config.toml
d_model = 768
norm_eps = 1e-06
init_std_up = 0.0149
seq_len = 1024
dataset = "wikipedia_en"
MLP neurons of a small language model. Each row is named by its layer, matrix (gate and up: input weights) and neuron, and shows model dimensions 80-175. Each number is 500 + 25 x the weight over its row's rms, rounded and kept within 0 to 999. Numbers have three digits each. A neuron's up and down rows have the sign that makes its largest values positive.
A block is one neuron, or neurons of one layer that tend to fire together. Before each block is what it responds to, as a language model described it from the Wikipedia text at the highest values.

Final token of a subject name or noun phrase just before its verb, often reviewers or characters, e.g. IndieWire, Rosie, Crawl.
L6.gate494:427507484499528481481498457519527522494471508532490498510494511519481510481475455513480497486487513483524420531497502497500513503510513540479542456513511481469504456489473495493501480513419520499503527529493484503470493532513522472458440468495480516487533489494454488492491548502487512524
L6.up494:503508479491507472460488521487499503503454504466492506490489542515514461490522502534478483510481488470521480516489507508534479530504523501488515477490514523536460512472493481492536459491439516531475500486440440502511481481493497473496486450481509507504532497525476555452489500504536470514
L6.gate770:497525489496519484491485525528505491501500488486495521511519496532492491508525534522534511482554458513513477504491513551525492532476499490528520481492488493524491482526527524498525515512463511561497549554505450492497444457462540490450492495511508529513527487456502504504519485527450458461
L6.up770:510465483520503494523542551480504546417477511459481463509486449485536485496530477513474483505492480544510527468533545509533498482476472515511520476472489524525482508534506552514519493556462534485519459472495472478480540519542519503480490464470491476539443516480459498542529488484492512475
L6.gate1041:471509521501538516487546547508481532482457495527496457470503493486485507509507504476492496482501499494482464473499520452520512475507525537501528506473491510549487475514464532466470525460507491508500473538507498524507466461452506501462483480499509530526491490487481526495472498542510535487
L6.up1041:486498514525523477490505476531502528463475490495515503542484483503492469550490497465486518514504488534497506501513497509522466505516525467482542505456477549524482489495500518483543482511504562522558521510452523483532452502498510506501441464492505502512491517471497480452475510536509480547
L6.gate1285:457503546476498506464531474516498493487477469510493433502531477518495488469519517436545506504463434512503483476497487529496478492518496494494465508506536490489502530482492541512468562476478574481516472480525484493510491476485513468490444469471503519509470527498514499488505508465497461536
L6.up1285:473521527478543502450548500522508511506502506514524471522485460512454514506508536473527536480517496456520501485467513520477516477481500504515565484479474505532510484459487478463533519497496524473490477508538505485508475471491496507474476521530522490515506504460500536457501500483519491502

Action verbs, often bare infinitives after to, that take a following object (interpret, set, destroy, cross, score); rarely table pipes.
L5.gate463:492513520481457488496481493490508480461525516511514488509541484534502468481483469516514546514501469528491523475509511520497477483530515469466487511480489497502446532472518538512522471541492479497505501461500491562535480512482438504521526519477503544458494510530487509539467468517540518491
L5.up463:522475483469552532501484489475473433493514510494523518478561464513483481490523485554504499504474550509512460513489491497485480456529490510490502541488499520488497471517511491485521477531484480521477520518464483487515524503509508472500512524483497485471492503512506499503475506502454463492

Separators (comma, pipe, dash, colon, line break) that often carry a name's first letter, starting a person's name in lists, cast credits, election tables, e.g. ", S|arah", "| S|eth".
L6.gate263:484463520509465485534525517469505446510494525552534517509490521526530508530494472516477509517491540479507472442526490514452479520532526473491506581527519486512509514496517559530488521495481530484458465476570500473433451506470466474520502503469521541458504510517486505458490489507520515504
L6.up263:494504500523464510513493508482527552475498501488396471483489514582511497550474496502486496513497529518549516553460469527484553507492469522500482517497498470528489511489490505485502508502466514491477520505524531482461453586505460491535503435469495526488491510482507525480486516524445479506
L6.gate336:465422493483500553489480534509489504468515488478510505536522485483497512524461492497499474505503506490544486487514507506533466541498515493522465504525486497506453496504457490494480518484436506435502448517488467479515514504452466512485535511504474494510532446550465496511487498503473516517
L6.up336:466469453522479476542525529484523554507527502515473437487498490495539501494487535489534484502498490506505477544536460527539481454498476499506534480499458517478457461492468497475485508541498512501574510522461481523512520534524487458457509513475516522482522508486519473485491490561539519480
L6.gate1474:457475548485474521544506500494512494517514482502476517529498468532482495507466479473516514510491499474523519467523499506454509517531547510499501525505493517508500529479452486492504583433474521449483493499523459452496472501495493473502529516490506509495492521504516480483502508492510528482
L6.up1474:452472533477509478474518518485499507542491522462504496496552462516521486483484466498490463491511492510512472486487578507465509566521486512505491451496500476498516549513469495514504501485509471461483506490472506494539479490508462515494502528502482513504526490498512471482511510476510539500
L6.gate2001:475519517519524523523543479494510493496544510492511517525489509522497562531477488477496514544474509456500514466504470491498473501498452479494476557511461477488464514505458503548504552504479541474480480530567547468457499539480467478477519452472461523431518494494489500466482499487495501535
L6.up2001:534500470468515493498500454502464502534471492520484465501495507531488529499444494526523456553514480530492517497497518507465523517527510521534510504469467507469488496478519501506516511496478525498488486528497456551436518495495470545508480518509493544506503484487540478480494518475537483483

First token or syllable of Italian, Romanian or Slavic names, mostly given names, in lists or after commas, dashes and "led by", e.g. N·apoli, S·ergio, C·ristian.
L6.gate485:454525515472478500530499501517507496533539538518542518531480503475488507523525479473508497480487459480524558460522474510531504493523479505494477533512508504545508464511474507506516515493517496475491484483499492565501486536456492534478513502391506532475530518480467493491482500521484471520
L6.up485:503482477507519492511513511511494490513494530508496513478489534496475484463508527518483494509499490484520536456475527479533525436514518530530502513484530523529478495479462491518504540454482496498539458475519493503552523514543509491528495549465489542484464492484525499528498505518462494514
L6.gate644:530458527465463542489481526484488545535504466506559521517477515514487481520515537514504515506497497505478505499498496514495517508541465462479514500489507488537479480513515527569490504528487488492467500477484513494491493495487491475542510522463469474498508441532501519495519478513526517517
L6.up644:492492542498512455485503445474552490512486482513497488474509493484499529510516504496521555473525477462506530483510536487504520486512507530511501528476511513480512520482531473531483494485543517523465468509537495510495510477489492501541440484500456492504529492488513465496476553459465470527
L6.gate704:490488460520505463513482523487482482479487495515522484497463489499512491479504511455526586530480466463460529513509505465473475512542490511533469511474469480544431465524470541525533556454511464504501485481535533556509496500526483536498504493486510502496533524492525478495500514499513495542
L6.up704:522500523537446475494504488510511495442453506467517456499494552486513544500484510498508554497469490512494523511458504520491481552537505497495494481491489519480487473488458463512479507499493482489498494505482490498493487519475473507477455513524542501541485486501517510481504466480556520543
L6.gate1278:521477525503489521496527471491456527530481541490509530523502494501533519503492482501492515477483453464512484513469555499484489516501506511508491499516481507530498529495465532511508515484476514510485465453506479522466504491494466534483556514490446522488508516480513487501532499472539524517
L6.up1278:520488502482464529521516480476493512484537529471547524524480524479520484513487512518477528518499475468452473496480499452503478503524470510507511490508497535518477516504465470490512521498518490458497488499472513463491496496462524477486491477482526523494501491500526529538519511513484502503

Separators and first word-pieces of foreign proper names in lists and tables (sports, elections, casts), e.g. Pad|ova, El Salvador, pipes before vote totals.
L7.gate182:496494548491503535507503495489510505518507491464491452460524524508509557505510498550487501482483514495502462497492538534530468467513516504446514522543494492497505496461494532518492497555507480472524515509479490479485529479554538457538509475498453514495474535533497509530478544491482509477
L7.up182:485465503513524514477524500484499459501498521541472514551472477487460503494463492514525484500500512497457521477497531499495531529471512502456488493478475474518487502505463491470527478466524545470527481531487495499542534522512506490526519518477475485472471543508491469466458498516458496498
L7.gate1202:513461517494514480496521522512492454454553458462506546451504494543532567486536531525478516529501462530469538507485493514490495466543547458528489515508508501488495504519516461520549557512489571548494530516493495498495502515463505497524494557504497564525528496497505479509517492526543493455
L7.up1202:528491526513505525489491532540505536478510445510509469490503529493548505515539488468511523499506458523476515490510469507555532435511466509467434495491523468518503467560545503496484486517501529520462499502463487513531517539462501483482465494519475529499448528491486520498475489523503445503
L7.gate1704:533486512503456546467537490449531435521464510527529464550527505469526497493497465514489489506460509485493501527492504436482467541516519493539503525506502505495520544497507543515505523528476518500469473476527513505482558461495516505484484531488464533462522493528510478502496548502539478517
L7.up1704:484453482456465498503513456501503440475487529545471513500510486467504498486566513520521492494529488503525502503509544464515449553494504471517493531482518502524484500469488541460471490452534510473554530507482479542474517487484534528504500553521511504467535497561468459511509511499441531474
L7.gate1946:495503503471418492488512501496502433538450510510533517495547514436531507537501521471463535476544451509481533508458518465519526516544483523516523488513483483528492470518453534508549507507525515496470483495529521506496520471501486547459504527487511492471498516482522504482490523496517518525
L7.up1946:503524492522503510530481524516543514470481503532518491501492467503493483480505486493528576512508480524492525494503526523556458501476457531507497479497528536544448519500493514524516575502490520500493475518476511538526504530469489478516463529444492451487504474537479511548500511506511523553

Tokens continuing entries in structured lists and tables, mainly orders, decorations and heraldry, such as Cross of St. Olav, with Collar, Purple Heart, Argent and Gules.
L5.gate187:534483546496526523489503493491497482498485470501479539468526551451511539529533475473548494502513477502531469506525487531479516503512509544478500509499513489504498497457533566465517498506510486445559544476512508488507456490562490483500554527505490543524502524505465494513538509507508504489
L5.up187:506488475493502480531530548555491499480525534511462492489537516468499523492503511462493505498560539480533532460465452513489478471524538483515509531531476495514500496491524458501508464474531496487515464514508499554491481490455503490491544540473439487522519514507461477518496530548494516500

Instrument, genre and release words in music credits and lists (guitar, rhythm box, single, track, rock), plus parentheses and separators inside statistics tables.
L5.gate147:469522495459529556491495532533475495465513499489487510530504501508516503533499497486460411481482486533482502510503540487480499510497573528473491516497479484489496519535486526530533514509491458493480492511525483537483469499492506496523518425493543492476540482515464493528494480478477513483
L5.up147:476529501509444524451481478535477508485519505502499465485514460526478509491555537511509470520503500541444517534494498513495480499489532508482519517472506505489475533467471479503502514498519480546469461523524507511498495475547491507515522455469519509514551513542451466511512476526501535457

Sports text tokens right before a club or league name: season cells, score digits, or words like joined, against, in the.
L5.gate41:487478547500467504531489461494482480456502458497535508487526553490528551517526501462499507484493536484441510470486563491536517507488490491490481485506460523488480491551531514525492495492517565493545472465480506524508504531525521472490497550468445492458425455519575509528467523511516534512
L5.up41:528486494513476470505575530492517501539529468508473502515503544537514509477571465529549526495482523522473508537507505500528514507453519531481486536454474507475470505434516462492510535492517466514500493458517497485514497513532474477507509463498470476504487496455493551521513517538502517489

Final token of a sentence's subject right before its verb, mostly surname pieces in biographies (Pres-ley, Montc-alm, Mitchell), also was, they, committee.
L7.gate257:478491511502516512536512473502460517505524495521523451449470517513521500481516527455573515523500526535541491486493450519514527456499483499500518471523497469517517498493500495500488489491482523464539481520461541482494494511520477555532485517513503515534512515465524481533492519513477499536
L7.up257:526474476501513498486502525544472504523467513501487479487478496475529519496461516526491491497510478470508521491516500498496485480483505502494516525471451518485525502526508522470496469501500529485473510511508523496502483525470541491467490523514539546445482500542503547511510556540480520489
L7.gate427:477498480507486518493496499554455482542488458497536481515448568486473458523504529465490502519476468497525489508492485497560510467513484522499406512514508470506505476501476507488502465475510475514535487489536491490509484501491521493495457510461554493503507489515528508480512537478487469460
L7.up427:507495517542503505487534545480480502517508476520512507501475514506503504472478535521526490492506527515507481469494477518538527511524463496509458518509526528512494525474506546471500487444479478509503492529499486516483482451509513498478493461458517517508524492470487522472524521525511494520
L7.gate880:505514457507542507541471516499518488502447504493512497478471519490465482514487520504462507499473513522517480429488515509501490528520486511497511527483489504455510509528500499511470522503497538516520499509525522526493466459473533492489468498520479535501503505494526511517456503488477518472
L7.up880:508494463509504494536520509535508494527477457533530490474509475507454487489517509482521505462499448526521494495490504531499485501544494502512514486476480538509525493508475534489500491493511479495470488522524496483516475528484501510511488513534527560505478518501529539506488519535518537472
L7.gate2014:504442470521521487451452484526481520517491530507463489514487488522474489552483511529510488521477505501480514445490465481534470494466478502458499516463550502510502551496499530473500478480501526505499460461544502463485465506498529500513469478488489484497489492518480490462509523474477517485
L7.up2014:499495481494534486461509478546500505476468437483517445488495492487498480516505530496484507535476454476506526494462490479531486500537571534485467469494477495519511505574476529501480467515472497507527520463506516535476448506493485472482500452507503505511514518491488477471530486498521489488

Tokens in award, honour and heraldry text, like list items of orders, "for his" after a medal, Purple Heart, "on a" chevron.
L6.gate571:482518500547507498513539518484537480520511524511522474508474494464418488509509564516501532502478528470502517520502496509502463499499493530504477498515435492526462540510532495491511524515504517529518485445460535499488486513492470490502494494471466466541494519526508482496505526491492495455
L6.up571:479538490484494526494539470465459489540482490533517504527496497495496510483488505505503509490522507469485461492501487519526467507520504501489505524516512451506518513505469458469475512478522474523528486511517469522497479486466556532515515539543503506503512489455515506491499502519466518467
L6.gate1276:436506486450491527459513474513483508484489530496540492438494493493504493485495519485487510502495509467520518500471508468483536497536480517461492440485448469478510520552493511458506525503458485478493455511477496450483501464480516518488494523500502531519459451540508473519494524501539529497
L6.up1276:487512519514490521471517507510517508470488532448490511472495489519431508472505485499506524491491525504559434487484485517482499504509512468494511527491473501553507500529482507506502511496504523489507505514463508489527499490479515505508544531509489516506493483512511504523490532481498483468
L6.gate1690:486531455484491494509485488527520542525491482503516490480510518479493480525452427513499513450438534471512464544491530534508445543516501531524504519525484496514509525507513554507488497496466489469519501535523497500509571480546451502428530500474516499493528489493538547482535517541483518461
L6.up1690:465551454535465520531489475484494494498524460525491481482516486536482503494522524522514524521520505502534532513511510525526518479541482510418486504530514500498534502525506459523508531499494488486487562521463482471507482492561500477512489485512536489534506510526500529486508502499520497498
L6.gate1726:483499487497445505510526511493468477483480521511523448460498486516507471521502536473494504546496517494476474524494473511497489525547480495429487507458494521527440479500489474465503505493484527470514495540503490508473505496540517528490499500521519483518525513499490460517527567496478500524
L6.up1726:505487516498549475466505524489527480414458519473479503479523499506451494453499473522497490493549494501551495516485476525517460491525467521476478510481501567502482513529540489509503465505477513468469456491474494497523510483511492528479540519475461527487496495503518513507517513519465491542

Early word pieces inside unusual foreign or proper names (Em in Embraer, Im in Imolese, S in Sebastián), plus heraldic/order terms and heading or score marks.
L7.gate280:505533481501516492528525546491457518492480498503502527532518486497509540475487512477523473468502490494510480470475512502479476503512476495527449528510549514511476510506457541512538524467465518551495528501483508529449483493517510521468471496434459476495495457503503517507509526479556481497
L7.up280:499498497498490495503509495469507509548491541480497538481458466507438503482526523505501490502501504535491520519541517511489499482554509534503498514461448526528513514508464485505557511561471502485499449508519500491530528529539495447513530518507495528516511496528489496525519541460522481476
L7.gate796:499510510487527525527473489518464478488509529491532491529504499528470522505475524464487525472533544529476447514509521465492497522518473513506507493519531443511515511544496489539519543447482513489514483471470521478482582503566519503478543511508513484486459534452486521501515475488515483476
L7.up796:487479506483531492480504492476508513484503522502475547511500515464503512486518505499502468477484493507508522464518475522438522530512533474498501481518504507477504506503519493497494523484501492481500513460451494487526510515501555517465467482555451443454486530486549498507489498524453533519
L7.gate1415:499491510538513496502505502509510484505511489456520508505516527509497490511507544534492550481514534509478515481552493496527489508505510510475484488492511503468504504513508466499489533454468495510511487515531470493503493517468534414478530494566495480505478491495496507527493542518474517491
L7.up1415:480490450524468545509507504469479517510466525503503473500516512504485566488520466463519499479510483490509501508458486517494499518536483538505484487511483454482447474507489509461553495479513517464516540495519499481520492507500495493529552529520491505450481532520495502517535502527475518525
L7.gate1602:442576526494488507521521502501481489555520535460557518488498499511512494434523516510431452460490527472482490453527490545518479489500498480577454464520466515558535544520501523534479548506500453452499499476486472480507514513497467508491549492477481514530491491513503500482468487510467534496
L7.up1602:482519484485492487497504456504474520530525500524496520491505536542538537475500528469517505484482488473491492516478498503529504527510476503523507489525522492477509507529474507474507498461521507498521513510495498446492486477483479479500497457524489528533510444489471468492495481530490510486

Final token of a noun phrase or name that begins a sentence as its subject, right before the verb, e.g. "The deal", "This dataset", "Elizabeth Warren".
L5.gate877:497472518502544510466506525525467498502473514477545476519441566486503500536503493503505497492538505520506513514514523506511509484457482491535518474476517484522534506466500486496473479551460517513489457485499470496509527497491509498525486496497511519506529465484491499485511509489471442431
L5.up877:521516511490500471545475528531502517544495491486504516534479504467488485513482455489495533511513528519514477456515507489536523495494463531535527498530555470473509492470507511470459455483481498477487457515518519482478492519534440477556492489508493499473561505504506523491491491456522492487

Main verbs right after a subject, usually transitive and awaiting an object, often in battle or plot narration, e.g. captured, crush, escort, produced.
L7.gate653:509486492522507530485477535496497460461493490528507518522511496502544495510463531547480494504467518497510533488525504513485461477565548502473498535455484537516530507518521473504536516507520524509463475488482546511493541527475528469488527511507472495493484462521481517505508442493530449486
L7.up653:483540530534555527461484504483492457481471523504480515497479470472477451482503497537507486523527482516514537508511571520489478482490515512483498507505482544493568506498524465509546524492486508489505473551496485489504519513477521516470502516533491492470480473477475498489509480512508444519
L7.gate866:528539505478497514486470479526509482492493498539518494489508523531435503480481472506492491526542544530475501532510510506510480525538487544469511521456465498454502522482450511535538503495486536489456487495534474486541573486486523479540478509456488522480529466534503438510471527504550479460
L7.up866:519532534512497475512474511521505499531558529468511502556515519498449470464476451524551488463559505466481525507538517475503468547526507524498491541490525496487506514464490559551515491463499563490454522463507500474508449571461513496521548531502470513463483493480520516520505472501496501476
L7.gate919:485516501465491459480484549520475487526489521484498513475514451488451491478537508502458479469519489488522543519537552528515467492500497572498523504459466459506493474517523520509481537526464500493484470501487507513491502533497501475473517523482484463541483454499517493507504486500537503526
L7.up919:452487477485553510545508506479482514475498487533525499505508502537499510478519475489499516498482482508475540528529501505517477486482473490507548469503500480508483480494501516518507494487469450442506482538466519526532572475512528465486472486483496476467495460513520483461482520471551508442
L7.gate1186:518510517499471523480502514535483505477496510504536516544493492517487521525526493475504509478497478498476553473502466489513422522514546474503490496516509484473503504508483495498458528467470512483490542474518472465454492520451442521532526481489506500482503480502544503484463457520523490524
L7.up1186:487505505503476452483522481497510497498532502477466537462504502522483494472448513539503514507475465493543477495533501512491477540522514548510484520517546509514494524513501535516522534511487500480496480505511498472467462503458483557518453453463513519470518468472523485519498471495508477501

The first piece of a finite main verb that follows its subject, often split as in w-ere, d-raws, emphas-ize, commemor-ate.
L6.gate133:507491510498501475509470549494500465498518487488519498517497508491508460501480546512517472492521515489472503508492519482523494482537492512509484492451516474477524523432543449545513500421483489505518511444492476546525544498497540482516487502510492532478478495467502504489497520502513482453
L6.up133:476507537507481534518446537518522542523537474500478506513482469509458492505533477524493482485479488434483467508509483543524541483547502535475470532496494485518474509531489487504483492473456558501501519433505467481532503470517522493503518471462457530497473481537514471527516519495488481519
L6.gate272:473496547528491521496494556460502453481501453537493473470491466516514489512542501491516487516514476459496504495459469513474483480514528499491454467513447469477479501513536486493497498529428554467528488476494470472533529500533495528470511553484443486509482541537491501538546487524488457512
L6.up272:478513513492509488484489499527506515472505467521451485516490486543495483512498524535480477503510515514508486483463501513471495456487484517532475460518479400525504505499466514541510473470523530511481477467501551484479519491498526517486508473508499521498501463489505501525478509536500517484
L6.gate1013:468489519499523498522490559491513517501467497531489533545505485485489457434524510517468473493504493535542481491475517541509529488524483511491477526466458475541527486416482531504549479499480519492492498466550449535523535495519553530472500473493488562480510488499522478497488478522548446526
L6.up1013:513518522522459500513474518505532477450518452512481518523500549479481493475530530540518507482522491478499463506464470486494489484504498519527484536489469488531493487481495479507542521502495512464558471506475502495528528540512528484481568485527487496504488497516555514473556479515489452544
L6.gate1225:502508562493543531498523568506505490495470494527526524542463542501527507436506501517490504487505488490484536526499527537463508522512506498548493456496475493551469489472528488483497494482507510468482499537469489496480512508519543534507495497469498489502500490498520511515508477498456477491
L6.up1225:448509503467493542557458527506500482483473510477478512555497485505511489510533505471508497509477520456453490491509518473511521476521474483517484491482484488536438442506537467507490462493473515466502472467506513469539497476498521482517474456512494509509528501512510456512518525488444435493

Punctuation and connectors in musician/personnel credit lists (commas, dashes, "and" between instruments or roles, e.g. "sitar (6)," "bass, drums," "– engineer"), plus weaker "as a" before job titles.
L6.gate225:474519546481507505493509536545450501497494505526533512494506502536513485480449489480475452505524512496489517516522497532487521490537527487500467536512519488495507526508451537506515502518475498511501518430483471549506456529476519557489449501465499516519512469525489502450528461538513496502
L6.up225:517509488475469494475492492494443478531490491464491479510537540509490465478455485506491511507497478520527449501498517470510508488498530470477456464475513480520518447514487565495491507498484472496489520532524511534466483526479529532501493506428526521501521534471531520493518499491473507490
L6.gate752:489491513514489452475502449540469449407518520522518492516534525506513519495526525479504524479498469501483524500479448527507460501502483515485511525503506482508450511477489495500514495501496539509490521500503526491479432488479512475485501470513497564483494519499499485470487455525499498507
L6.up752:548463523466498494422529480535485485482506494469473461515478487514507543523555508487490545500563482487487525515463487514494492504495517484485458494518497502548514469529513498475548537495483487511500498518493505509525495489507533525455526491460527541497501501504528485499537524498516498502
L6.gate1059:539525511490525494487489487520507487481498507497519525448496505511491488466481514532490450513532535532482506507497488461461461490481502517461524533475495479495465488518501518526505502501487527461495516488535490460484483491448499526503482512470470515507500493528492497436499512511447511504
L6.up1059:483471500507491495543464574493476480506469531502494492493484514522471492508541467495537517481438511508518478469507473481513504482560471499500518511500470498511561443490470549505475480494486484468519444472482481532503472515528550518514494499479494497544522538526490487471506509506489498515
L6.gate1374:503463474531514489515509500507498494487518512518471486481513530500489482504533509505498453523490520540491520499495505501504485507497520537526496505496515496485445550497486518538513537509456536477440481532519474520513479527503543512493510503519492523479490499518485474475519426521540495493
L6.up1374:521553475480511469483497496519476497475466504483460499473496539468473506519498535509502507507523494530490515526498512528472520527517518469475522500478487537499532538483456527496536498484500481488483489509500504556519503500471481494515465480493532495491533468508498566501514494418523519501

Main or transitive verbs, often only their final word piece, right after the subject and before the object, e.g. received, we-aves, tort-ures, raised.
L5.gate276:531544502523485499468507476471521488460544488509476524498548497524504490501523496507518514496543500485483522524489487489527447509522536481498493475442475483501513495480547496541522473523493502477499501464487504527479498518468497492467487498504509529482470468550509512510470497484544450492
L5.up276:482499558541535477530511502506463462522476537522470531503539510497470517471514456499499532480509468508479501510476538486500462500539476506516501500493483488519506505483523530492515510504493503457483473496527493515511511504455497467483479490515495497535501535489494499483500513488489468463

Delimiters such as dashes, pipes, commas and parentheses closing a name or entry in credits lists, personnel sections and tables, e.g. "Gordon Dennis –", "Mashburn |"; sometimes scattered prose words.
L7.gate193:491483480450498545508493485504488487495523499526474524519493481491495507538513519492505476477492514534531526531506486465521467481504486510496506513448500538498480441477500554533533490508498456503512529456475490501436493460507554523476480478475472552535492452501477548481549506507508493476
L7.up193:413513468490514531495522538502467491437464523505506520520482489507497556465482481477504463468487489533488507477547494511541481490539488498475492495522474502516543528496481498491546508515465508501528514518504491524504514507509477519477455516455514501458439508486522512539488498513489500462
L7.gate329:474497513467503578520490507566486511562506500502500509442526472530509507545509512512536459519468495510539517535472495503500462519506509478483514479481506510492497507470470533537494521452509468481513486470540503552513476517477481474471510517509524529518493484501528504492510473517491497471
L7.up329:531500483515540525530517492469488493535502476542528467533506493508499467492512521448439496515469484499491489486496489515512517572515517534521505494511503488478472471508516526471502494510474467547501509510525507519519539480483475499473525514482505492477500521476508488471526483504499531473
L7.gate345:499578478462466541523489459487478471522527456521498491493472544512482490470488467486475519476482513507466502518468513504516479533516489491489452528500531493581508492483507530505525519532494495502495458474505491548464484453491504527503484491536473508507553510535524493510505439533501485514
L7.up345:480526495511516449510461469506486499536518472524436499503490510512515472530497481489534476524451498516484541490452485501519467465466491498468485496498510505513511482460503512475491514478525506501495516460524486507511439503459515503501497504493499489455523513508472532495505478465481473542
L7.gate681:507524530452517534521462547527491452466497474529518495503514505526506506502468512450527505470450488555499501504456527524527527524505517504475476525452504513536511535493542539498516478509515471505478515483486519473503477481500546502515501536482474508486493537538507551509564461489509510476
L7.up681:519501536455520504543424535498510557497475527476484521530485463508509523516514473477472454569518492507468525474500469464509489493511459557491481526538518514554498492538536511476486508479489509496498494528505488511495478488477523528490570509507524493486518526503520471480480537492526521472

Main verbs, or the first pieces of split verbs, that begin a predicate and expect an object next, as in confirmed, carried, ext-rad-ite.
L7.gate50:512566512530537491484501455443470444467506473489508511525489505520491515517498527483506525492505520485523524464574524536500456518516530468470448507511491520495543488469503471507465508528526521443496512496508487516504486465543488471503517500486511486478479493502510492498527485537526516485
L7.up50:505526511485498488504510521473468482517446471503469506545515535521540501493499522497540530521550510471525504476481490547515465466530488501465508483537486507493516491484541476540516490492470513517513514477527493501512481539474477502510515525446518534468517517514540467514506495523487517464
L7.gate70:471541505497542481517523514494444481554500520514517495496513499488499489503505514533529537532540496472476485526435474492490504519465543495516443454538471434495524519476525549497527470467469497488449500502505494518485516495514495542473491535534497493477494478524508512491464486510467481465
L7.up70:535503494494527495497520508503500465487494509500506478484446521493523499487504473466496519470526494497524484487551524509504477467531545506483479488494444519464543497502504555501454494538474491479508505483468511476494490493502501505503517485490504511493508523484546504486500528481553509462
L7.gate353:504534517524496504468495523464495488456523496525517490476528483517523515464532495504503514540490532532437518450512547541496496474494478500466467461513499490523443502541444495503500454516556515472513491524472501524519526549523542555487520509415499441493508519543461486526527478492523494530
L7.up353:506469498506543465504494500478493495488488502440567529475507501485523541501520516538455515503523488529519497535530590497463556507470562490536491534478504518451476507490514519525472445505500540500539490484466471537541489480493511520488508470477500502488495452538467505484477516498489468483
L7.gate390:485507525474484546482519490508508482463479497480509470447521509539538452503518498476498543492539464472484484506499508530533496503487498522502487536506487514516496469477479485524534460526511486451492514488519454502482532548477482486500485519491496513459493456482503515508464508513518484459
L7.up390:499452533501481486519495479506522501479508473509516467544513543515500484496515465483469502481497457521473508492553491469473499502511493478498498500515491524488501495462546483500493524519496511511495534520491485517508529581528490496524562478490531506494505508530470487553524510498540503500